Part of a small language model's weights: LayerNorm before each block.
MLP neurons of a small language model. Each row is named by its layer, matrix (up: input weights; down: output weights) and neuron, and shows model dimensions 128-255. Each number is 500 + 25 x the weight over its row's rms, rounded and kept within 0 to 999. Numbers have three digits each.
A block is one neuron, or neurons of one layer that tend to fire together. After each block is what it responds to, as a language model described it from the Wikipedia text at the highest values.

L10.up272:519471512494499524538495492561469478490506495507496459488481487500502512478444548506490493522518446550469495516497513517441488547494516469452514501562495472478489518526491474521523463494455481493516481535485458512520507536499501499464549514513526513469508518475516481488501459526528487539532488499504495454477491485530479516502552511521505456505496503460518486492509480532505482531499
L10.down272:492461509487488527537485495497474496514481506470546501530489470535477536480501494491476484514499486464511532488507518552478474498498526499515496521498483463514543451435472531505486480445514544509522529533567462498453461486476484482486495517498513474515491498493522456505477485524532499526517455511464492494467479487523462544496501503447467471504510507479517470497451508517504464474528
Post-quantifier partitive words

L8.up613:497535535464474503500482461518495528484537487532507484491479498507494480509506497484435476485526492513514529507505498503500502459488506477503495472480514487504512524515498495435501511498516514496473522498507478520502515474519481530518474489497522522456494528473521467504481473495512530497540521544466486465506500511493472487492544535473499499493490461545487506458544500500451500497513
L8.down613:479501498480504521479540468494484434476520507521505507508490531512516532547477477484501534509504513453484512554508456488459482554483490503487487497494531505461486518498490523496500501508495530491537478504522492510447511497490497516501469492514484487466516504538519466516498507488539535471464526472494495547493485472518558468472507476496484490524487501526492497521487502491483486513482
L8.up735:473494546504476504489511481482478478447502489539503463519489488475486473508470518464521513502550512494527513487514430482488536462493517519495477481522541493503458481470527497492502532521513505476474478511459472487470487459553492536492501485475481470459522490502519480488496473517501483553503477460531509460504463502504514520502519504482470475501523483519509525511501466553530472516488
L8.down735:491487497521540463482511488446504503492486498491482493515498467479488474531479489478515519522478506526492524526520480475474523488499516503481471494506562488498513477569513480492537544505498488500525499493495493512509545485520500485536509490524549500480513486519515506535482520505512442506476454491481448488522465534499509459467466518520523508484526505514527507570508519486489481515503
L8.up1169:481509475523486502505448458485500520482500466537530468491494508510488479492510522474477503499535472496510485498480518494471511462533527494502498508520519487482498451455528467483492481499487500497499487508524459480404540458519518535512485515495520515513515520507464502498488452544494482537551526520506489492469445515521527448500550512470485479501515496477483513463562546510459493528488
L8.down1169:528485512472490465488513478491504498490500453467505491461467487482513496509498546500514538470469452496525518537524453505485496468519513495512471503522516505496509543512489507491514541456514502511528500482448521492519519501512492523516486469542464451450489498522509494461486463508461521495460526503523481507492483510524480508510492502534501509504531490492502501579489508511464455450493
L8.up1363:492499508516512494489520509485477503461482506482529487516506510494451499489492548537496482459540456486479477510491483491536522517455499442477470420563509499493489502457514472480471519527509520506463493511498472508560451495440509540501516503477525494477496490525508542492476535507536503518496479443557506488471473478488494462489483504485450501512503515482469531520506539470468513486505
L8.down1363:483472506547483503513485487487554538489531504522503513540439500487484504511485460491510516515477502475482526527526464494531536506554483495527504497534539481469515535517492491523549513494521522486496455476523508510506513514503485509516552481518513514491517504497477487473523525493495471484496495508493551480490544475510513512492476525498525504512485508506502544574508530508520481503487
Table header separators

L10.up732:523527513544523494489498510459507497484491521489478479498505528497536503493494520501487500476471495515513425497507458475471508493456501490511485523540494505502485504461521518492482507480481524498505521516520464530496479492512493511495541490517527518545493502505460510514464474502523570467500529512507535504527467522525504473490489486493494490532525469514485520565506477465506494506514
L10.down732:468520483507522512517506473497538491538539550531494521503509499503485560511536463485490476448460504507505514505496503492499502446495499479456455461540531453444513503465459471507451497505501538525509534517490533462496499528497482512505496529509512483534522467510531498538508505450527481524483539516479522487503512479467545499500496523495494475452505528493486515503491551503561471508486
Preposition "in"

L8.up98:533499535485495486527441548513522518482512498516531495517508469509549512530506523498571508513500526478501454474517520506506485473470518479535494503465441476470504551496495485518475506508506484527528486502522470484479489524500488532490530492495523464499510459562498492487491494433488502494505516518470505508502471541511524486536496522484510514551491507473476525479498519503496497530531
L8.down98:496540531510517434558510458504538491500470504492499572499509509487518503493522415513533482510463464500524515517523502497457467495500462518480521491537506471466492457499495500477488543471502491515468552501520486497487522488489458523507512457490478454500517520536511492477521448475502496449518514508504507481528521506446492509519450478505530536491511524486494503498500539491483461488525
L8.up395:455466540486496526532461567458525510503522481540510480514508505483529504498531480483485541502500478444506511492507465541496499500500515467521472514549488471485522510528556468470522531472509514500475465546457465466497490527525541507490446492461462505535490515521509485532473545492514437528509530516518473477510522520468540450504496491516497502553513465487502493445482474525475489480493
L8.down395:495512525503472515557490542463487564520498496543477543530466513519491494530503523533505528500503518511423498501505535462505505526486529487510503510511551468532522460560501503495516535561474481471526523489455484494520526484507453432483478507467496461478508488526474502475522473466482493496484499515474495455468493468486520521501455492513530486505482501483459504526507532483540497526498
L8.up925:476537491471525493510503517558538520497510471509492508531503526490551502524539505525533535528475495491516464517492466466539492555447511494539513532471458497493489479492534528529477510481498519536524469489530479509538495521521483524527467490510506449502538528498514493502486461519465541488530474493518500483527457516530492481494480485503528487557452509497470518500509471502448492510466
L8.down925:510516482498495524511518438491489507526510521501519539536519529507482508460489505434547498493522469433460489488485526484537548518476514537466485519490485529478464512503499442479525500500485509485507476498489466491456491489517502502474515510534532520471464515530504498468507518498487468524538533499530508521467506496498525497462476580486526472472544468474450522442493493473477541507500
L8.up1000:498477509469510518470457543503476508509469508506474486454504479518526526500524513467486494513481500482489505488503491491495526495494463485543510506494489536499541495494428476544471513481500487524518452534476495492483511490517454514490518517474520471514509487498489485504496507503498530532514530500502512479510543530552534524485518506499481517532504499485471516478504512476488493504471
L8.down1000:494521495472503509486537490501545552531502479523534528520492483513502523481510500485524446467504502506508520494524525446474528533507503524493434546494492503457493509474525490507477517505484514468508516542495472541497482479509509523501511513512522461491518503510455503512530482505524508527506500500518470510534498514487529491459473549525539466491525509446481473510472490475485518503518
Prepositions after verbs

L8.up748:510493508530450495526545499474489500477539478495528504522460483491513507465492499523504526449498502461516539458494487501527457439464501472488507492453519564453531493496513493505503507487511510518458486446525502504520472514464552513531522483523530458493490545560506516508451478507501494488511520499521478516538507529524510546470485473528483462505537509515500520530508499544518502524471
L8.down748:520488500511500489509508465492491520459450511478534487519529493523483494498515475477536547522484471471463486504465513497510460504518475540518517502499500465500514478533457508483470507507510485491478493445556473493481504466459515479472457515502511513523535511505478484517513492514485488463496521430479453495539536505420537498499494472489503522487504535530482514536475466509513512517482
L8.up1190:475554541543507556485535513497543478511528531437501516530522482543525530541533497517525534480475536480492478508466510490558523496528513492488521513488474547421518478526478461503489550512490504495484558490464492508482488546497478474566480524463569495502499519506520512517469482490485491498541501479500509473561520503507480482472481495519526438488516482510522447470507464512513530509494
L8.down1190:538498523482483470499503529486447449542492471508494505519493491456483493534521496524540494508522483554500510434478491511525481460452472494524522509433470540473481475477527480524481480478528538506504482486535480496528472492508505504507489512487474493495550465496520489537520505522498506513530482511541519535485491460530504471485466520487471496467487463473486518499430509542507526511489
L8.up1397:545461547478471491486568532472490496476494517505528495434482494508504451512506511523510520514481490496472524513480504518504527500530541485493510522490468520492521527469501500482508501487461501505458485515484533541481485519527503497509527506462468467495516502489524498464436491451466480524493498536483458524492485528483506520523497494509480468454504470514525430487530511488507489491544
L8.down1397:495511493498507486506526474485512478498510521498488477458500511477488476489485499499439524510487448511501511469475489527520516502488532474496526557482490522501542508498511505534515499481465502525521488547544502547497476526484517571486512475528491437470506506476464517502452518500475501488470499485520513487475549511487528481522505502516581470546506502471499486482467537489527526504502
L8.up1506:499517539534485499523510534487477496462528470493499490525492509487452517508503519489520464447475461518513518475486516529487482451488502469505491517435512525475489495488481482518539477520497493502520517474493520552517489434476517539523503515500449545530496533494537504517485524485507514503478532512517509497503489534514519476510505495491511491500457436518503459464500520527479501458563
L8.down1506:491436499485520494506476499523484519468495526444518465501509533484514468518489494501497479465510478520496514473437554502506522478492491494536500452494490493514473522538522537464479472557513492527437458524550533476473505498477518493537489497514511469509484525509489501516498512537505500489518486527460512504525490501499535483491536502457502527474501486510468499500512469525473482475476
Table label-cell ends

L15.up368:522476518467504508504565506524496483447504505520471513555477487530505542510509510496495503500544507445486468476492489500446522536487480481538462515488470531503522492518462494477486498497480525507528464496523524501511510465502482511534547479497497470499438504464532460484466495525487533475503523492525487499520468493467505473500501509494506519465494512490510453500496529468517521483513
L15.down368:536483506524438523548542485503468501504495456484504537507513447513501449529521547544474533544499524488499473463510503475464502493512531474520466497499463500505524506495446513475457490500554487537539491494515475484467483505487485522478507473510468485495529460520524482461485491505498503493524493496496543539483493502485485470476537524502487554527494472524469552452521538478506498509504
L15.up448:481456517472483481521524498482510475530451462488520513484454485498498538496508448472544477469526541488495500464502519515540522527534493513531512491458461490501518485493514483516483523469537496478459496501489492560530457499511520508538545572496536491493460538474544522516509482434464493497469504524503495519531515491464498484509493523520500514472494487443477482552509488508502506469454
L15.down448:491551518509472512509516487519489514491469522488493488497454474503523483524498529475518506528477462526524517452481484489506506522511539487481514492539476486503506464453520561471498515522528510495527524517526507465482472466445484483469540481530509483498478470488494475517473521513487496471506530531500497478460516528541487496482536488551480472479502501519498520508499533506530500485531
L15.up1255:518508544551486481499470478512466509513515472544473498533500505530471451514540553481501521519510494463528532471501478511507490480499473481493480514482505489487529564479508478462461485479471484514524501489482479518537500536496499537519487488463531496523556541508507511481476531461460496479499486538498443558537517510440451508468462517500520451461455495494473516556551460506489491511517
L15.down1255:466511490564479493486462495530481556531502536520487429500522517494503457511485456487496496512521471515532506481519485484496523492540504450507523519500503482486437507481507514511520462471496492461482476486473495470528468542481528484519506497540478476487498507494476478481536480506504551505474473440504493540521487459513478526514481458497489485509510492527482471542489529526474476517504
L15.up1369:498466464474491471462518493536476499491493487478513497464494509499512531516503543449510531511543519479509463486502480540463509518516490462503466580492482498483509502543507492500542522517487457515513517506512537548498484515509535504548569523474493467477459492505479466497427480499527534510520509515501512529540471509496526481456503479482511501484529500521506521522525523478480450539480
L15.down1369:454455464519584493474491504508498525432533490490521504472486498503526476483510451471482524455514488471488505480520495524482507451490526474461518510505518480518493488477531535511522512483506502482497504533512500529479471516492489525486532474480511511504437565526544509530484501582511481537501531478544515549493488478465491474478544521502515522485505494493497506514545472471474488514475
Numbers in table cells

L10.up17:497454531500487559500530537415498512492493492491538507482530514527498504496494511505487512497522440528503506515484515500531541535508508489501490551523481531505530486456524487509530491523535435532509480484471517516515494507466470529514553472504467494476463561489509471481462510476486469467502546482490497531507522491498553501518491542478506525481495496493465495483500482493527499465529
L10.down17:515516499544512501502525516485485534494480512522495516512468501507521497525515449500516511470516515481533530521498509492478511530492468484468537466535518498488528472488511521531514504485499482506509487481490462483518506484493512532449481482493470539482451496508538515505523489459525516447495503517468478521521493480535532502485513529507536450496515502511513536464501516494495513497469
Numeric table cells

L15.up84:469515568479507504557488508486517496505449494500499511507536520484488503488490532458515512509495503477562488503504509486542507485470480514528504511554487529529488499504547536505485523442520481530490466493482500469520493502490502487478479513551518507439515525516499473471475505483477475517500516525515499475512485546526505490497481504519515509526469502502499492517437552488476487479513
L15.down84:485457500527496490496480498510505538525510544504477451552494514537505474507488498529511459511471482516475515522509507461490555489477535483484485492466502525457516539506546526491455517507497535482510486500504493468460500511490537547470557511514514491521493495517488485505520483508471482546503526514478476538503466491463533526485506490492548509482473518546512529495475483521548507521492
L15.up152:479512514508501491499489488507495487470512467518504460524478476517498512481539492483540513486499518470520507507505501494492467498503540521508477526523495494517515513496541532468526485475537533524505495513476457503495515524506484489499534465512469521477500490491455494504522485507466445466536519481510475519503494492501511513498531536480493528483523514549512491497541505498494494488515
L15.down152:508533473487486476518493510490517498499489498513511523463475518523530478569484489493500520495521523505492506505486468554527508523498473479487454493461487550515501528485507502472503439452481519473512494497534474460473477528465484486515501535469446463439503523478446468540501473485467445529496524527472513526496475480468466521525524500502500530461489520508489522444509512501478507502521
L15.up363:462468551536492510522503479468490498534504489513492510506500506498469530505469533509478489498471482476457431497530510464476471482518473441456509519562519493493524542543531533522506476536521498536517507475496517502487501487452489495518526538515504527497473477528449483499519546463497511509498484476485488465534488494490463473548520504543504510487480517536513512495485520498470490500504
L15.down363:466506458502430462542527509443485546508503493527495502515477552462489479494523479471488514483523491496496501498464496523481515499497482517526503502474449507508523525520530463469493498484502553478530455522468505525511490470477483502441491467538492543526495482495500499501520470492521496480493505566527498475496536491511529538486501488452507539506535505497522519461491529450504510503515
L15.up1150:491512507481537500539488458539531489503466469470479475473530481523467505514496513499525473509537499510504528516505477445488516515510530534503457539490478535479528491506513525503538510475524500508469503525486516439466513518449512496494472508543475528535475508518509533443485490511477508551526546467504456493506476531506463501519524513551494502526496543530513522488497538483510513475482
L15.down1150:488524489509493461519520514506452501505463446511472491503463487513546536522505491510487466480487439432507472535524477508471507528484524532512476534502461523475520524500509553466470485477525477513522443495511456463470521491478501528480502525488522499531481483494494473513522525500486467516519550497489442474469454473465500497499508491487478498479471535508474477577492519504518534502487
Units after numbers

L10.up1426:547496472491509497485475511475522500454502472464543513467482477495490492527475511498472496530482490542502490506503446515452492537506497444532459511506511511486525496472523476501498549528476501451507492523547508537505456508475514498538478500520488468470517483535528512519556490510519503479463546503499500425503489463514473503514540506484499522506532531536517481508481435506487484506484
L10.down1426:482502496505464500524446480520518483501500491453487526503520466526472460524530493452510558488520483514498524502500518516511531491513527492509505498456473500460487512521496506482488515527507501470526496499482489490517507553507514465511512482535521530560489436479467517542521492441499463533481469490504531481494514516471464543482486511538509446485473506492516494478513465512529486514536
Table header separators

L8.up961:495503520464516540461512516497510467509473498476536512489508521544474531443481480515498503450462521486502534581475491471512534481496484503475495533487497531513509488500454528514514527442496484473483487494482484487529532486511494479472509492499519456488493496513483505434512508545481485532517496484497477487490515530495474484490541513545503506522457510476533494509524468511482487520495
L8.down961:494450507522495496501493502501502492465500492497480531466536505502515487509445509515452434487514464499523478515519507489528490494490519520484486525491492499454550529499513503465549517482444471548504465511535487461529530513500499502473535480509471483490499511521479500522488517516490470504497555493494500499514545563536477538452484474490507462520513514511509515491483525481569470479495
L8.up1051:506502479505513515441471489475461570493494470513489513475504483520509492505483464543547471511497512509512503490496533467462527523495544543473484508499511473469494476505517499501515521494505525525511445490466564496510509514499515523497492496507508435526477490516458479481490545516491467464471543475484487536478544514515493489547535489501500494540449508494457528469509483475516496540495
L8.down1051:492528459467526435472541441475487536500520470483486513498529497481548465462496482496502461494495535539493519511514450498479459516482507521525505460505523518506505505479514465497519510545505500470515462522543529498432536499448542471466546495521489497513503463496545498481505491506500546521483502487536530498520534538490466503483502529528521468496491522503489456461479542539526536524454
L8.up1290:526496500478495495452496507513475516506500498467480499515475525529502487456508475504503503526459527484494481496511491460484508490503560470490482505509564474502439522481511506467528518481510514520490522529481527541496529488483480485494511468465466485493489472495483449482472563453468498481525477444478536527501535477483522512527519491484508492521496549489504506506544474481469528479461
L8.down1290:474490509487556493514479480517435487488524477473443532536494465534515504509555484493461493493473495521536480503561505492492470502519474521483531495496562497498499490492518470509521471530547506525489493509548541480491488531490550530501514476531503507484512487522501496466501426501467509523489507561526488510511441520530524453492546497502521527551551481496485505509485508497476520547502
L8.up1409:501505518465487510488493491517502481486492495481487522512492487530512546472512512540519463515450476512492543487451530484553524469490513492506491519507534489450502542533473501519531498448489536498498530483470533502545519527500501510455471445494509466499443523512483494493499521588484471493530539499504460511492471503531486515527512483499474528523454494464513495488486480466543499503509
L8.down1409:525502481519458537484481525494474507483524547532527485469540464502499514507523523493475509459488488543478507535507487538489501492528474491476490530513462520531500489444490517499500471496437509467497500534542500471451538508433495469510529519514518473517467517507487465539468500485528511527492482515535518481501515534475474516535491498567493472505517510505525505515534536506473525478504
Quantity words before plurals

L8.up503:500494539499549484492527495494532508522544469544514519446520515467463493505528503525512449520537493546480463569522483468504498498524465472533493523506490493461526530509498467486502506479489507533514506494517488504471490469542519489520542484507538538481532528446442475492515480475520527500479531547509494543520512512532462520477532558536500516446487497543474489518506511475511541501474
L8.down503:509549477458526500496475440497501517543495462482489465468525518468493534475500486517476511514502493477540503491508502556518499517522537517483529499491483499508493520502500459488493455445525529500518508507502494482486465484442535501499478501538522507466513502511463539560508502511480527516479486472456506527480507484519486484489493474503539545469500528499524511509510516541517479510516
L8.up668:504468554515538470527538507486500484506502453505518481459524505472516485504517508529483477494549515508482469520504487487481514510460458499530449511524492489471533538492498520509540496478495506510529455456507534519467488537450544499499479514525549504514529522486455499494479515506498553502494478553509458477472549550501502453485483527536504493491549533550484502463510515479514503515508
L8.down668:475497557486490470458544488503516506514524484501503506490483500482502522479527521505500497478501450513518461470475512467526489527508493470482475489498485520492523519496466520436505473490490477499492513481502476474509461531496517499507489504505541474484527538497489526528507483531562484486478475538465499463485591530542463511487528503555525495527518528480482513481534514532506496525506
L8.up720:517464511534495508528538505481481439542493447496520473471554482515494492487511510506512492512531504503496475515472490475523478528479508471529489495518484508511486510478524508527497510466529493511488499468483520502468520504461531550470522508466524518492503476476451515490453510502467488498515519549498497509491510526532515487488508488522500464513500485514429478483526484494488498496491
L8.down720:475539503478485497508491465508547518500509505506555500467487478497514505464512483500523497473532485493510508487499469545537498492522463482468539492520513535524526518478524494526479481477534524513549517515483510502480460535466486540502529458501526505471531535473517518502472462478537537468488539515479520507533511494545462481519472456534527478526529480526516497506524516518514529525479
L8.up1093:557491504496542512508524525512512450459475493534479534480511525499492491473534487497512467516519497450494512543468459475531490508460500508486483501553542494496490530523531457499495506469519490505476500480494514522528526528478514495519514508477515459507471529507471532484466497483464521499510526499484506524486514520510480495522506513507489462499517537494488500467510488492495485497533
L8.down1093:501472508477527538493504488511504491482471541494485540481486512514475525509489569502533541521505532502467488477489501497505513513531506533526490505492519491531557514509493525521524523514548458487473495476474481543512498490494518505505499474487548477499519487543500526491483485536493469532513523519460491513525540534519445557505501530487485495520568551495478483490500495482543468482503
Numeric table cells

L15.up13:517480473506507453523480532488500453519472531476530509493498470483451476510524460501492528465505516495529432558498503498498481490427508483492518476482439557463541503498537509499510511504471475481475497496486503472503511510539517535494505524538486482506475460498533507487504457531515536508522479435504514502505528565504486482500481501432477483485547483517525515508451524471510541499497
L15.down13:529506507515516540436491522480479546499490494511513511459509550492481535501479530473536482459498469488493536478499518503537453501522513462514491494502523534504522490506484509505459525513522506509477505549484504519513453519479543550494516459493478478483527512546492499496524488509476499544489525499510529484582472508465488508496481458533506479572516492500445508509523484472510485480528
L15.up757:541477574475509485517442540519539524498501473495511486505480477498463505477476559524492502461516466525488511523452506523489514508490504503483492546505471512464532489470488497524545507485491474511508535506514486520509471495487522521502523522516489509540495510475550505474532517506532536486510488521491481532514481502502468478504443507457451500473558516516541486502486499521473534503527
L15.down757:515499469539542498474524535458485512513484503505505484494489491512536462499542543501478540464522495532478468506486527496524508499468487502516473471497482519486507478488510470489512473514476496536494498478509534472503492509516484490425491507530506528516520496517503491462509494519483475490496486477514554501559502515492519523482463458459474552532497482474482468532474466505513484531509
L15.up873:509554487516499547471497497508471478542526505490496503509515471452467448515492498488514480504511521484500490470488485491523529472482484533527470509450519550480486468532519474527506497507568527456501498474470472498539480547495522522520476498503462494523493484514529499518522503503483490495530477475516479512475503475553516488472472511434514530445483506470547501529533488496488515503499
L15.down873:511503473544446466500477482452503517538534503476542488499452517502492539500531477462509471484494482504514507522486486544471482535499480471508512480515445488495467524499492482484484520491502484490548493513496477448508497497510501490489466499495509500502495512525480480489480494499534504524488469510502497486468474522565483461509527506522503481499522486544483505462491499491496500554471
L15.up1475:489500519469487527508509483514518500506506500455500464520533488471485556511496478504508463485500504526506510465470504490558456490521482491485486514506472558447535535534496486467469473525535513524525492512484528485520462504496483527489507488512495545496491458545496524488469505513517479496508494461478473488493484520484494459537503515495496524505506462510516492446463523491495521506520
L15.down1475:522506496531529488487508500493503505535485485493469468473492509465471507502521534453524441519452450508487523519501462538476496503500499518499523528513479535478538502471488503503500514567479521505468506545554543500530446497510526474499491484529471500526497506513542496494548483547535489507519475503504501501503479510494454499528505478515505539527567457528546490488503526497486520479552
Linker before institution names

L15.up76:525512515509497494453475478521545518539473516510500503502514476521490499506526541533482493541524468533517515512522456505484481472482482517510532487479521503483523485500490476502502482517534496537509495507529508568460466510507492505486504505472487511461484492486507522484494509482515471501494498484492474486495548493509469550506486492476513489536497477515515519480526535520479534523493
L15.down76:479492491528546511520522502467494485466489481479500464481510481484434503536563487483469533518499502488541504513489492495493509520429482496511488496523473485486496492479512516513467482496525524489541499473521516519507500509489497529459459461470508444489524502482487501519484472480549484530483508544483471477446494516495510449451545503513512529488485528486511515500472497497540517529500
L15.up98:521474503521507555469469511488507501506523493479477528516502515500524545472472505449500494501515528503464492493532478469498534479487476492504508486474497493493472477523550484484505515507500500547458535496488509539465505525502485508497524477481473486522472494535514477490514478481528513456483473446487476490531492545550486513515515465483551488482503533503531537477481498434473513504477
L15.down98:489552518525482466544503498509512451511480512492505467485493479497485491507483457565494470473525454463513472488480553463507505488487514488515498518569521475450442536545497489515494525519504475486498533532506476499503490502498490555500505450482507515520512492514534535566521476473479479492527470486490492467495516475522539468486498538502486514528471486467436496476453436537538491557516
L15.up1012:484537544518488474487490516510512489501468541490522475491509514539505531514508536491490447479473508479531492485530479467451481498539495489481478494484484553496491452543507512541479438466505482527465502494474522496495461502536483540541541541488492520507470567458484496499477542511474506539506480478459482467459533495508471528507480458462471506485486510531516511486414483476485507516459
L15.down1012:490535521494506501524495505490483486532470482470534504547490465517489480512493561486475536529480472513429497515491506504501503489511544561458475473528536490498539537444495498483486496506532498540519513478505515516452484486474498481501484485512460481500505470492505515509471471527481486492568498536513507538519506469460557512532526489550492503547474547501485501456506512458476466517481
L15.up1473:522494459529511511500499466513540473549503555494507486475527490507540533517482526469515545488477484522500475481508485470485474504475498476521494522449435506430478492547526496554481506525534513511486510509458512524515495515508474545523501523506481489522469529523496503533500495503509493488551523470513539494477509502553527491499458498457484511493475483491496473492492506486486497519485
L15.down1473:525504496510533496474522469468527514522485494491481531468486495538509556490533454493507490530497481471488526482538530477492494484506514476489488493519478464438478517520488499516482512517512534492465487506512488482466474561529475563533444504499531486547496470489480485537469475461512457483505494529501551489471540529508476494482469510481492495488497488505502528458489490502521501494463
Preposition "in" for dates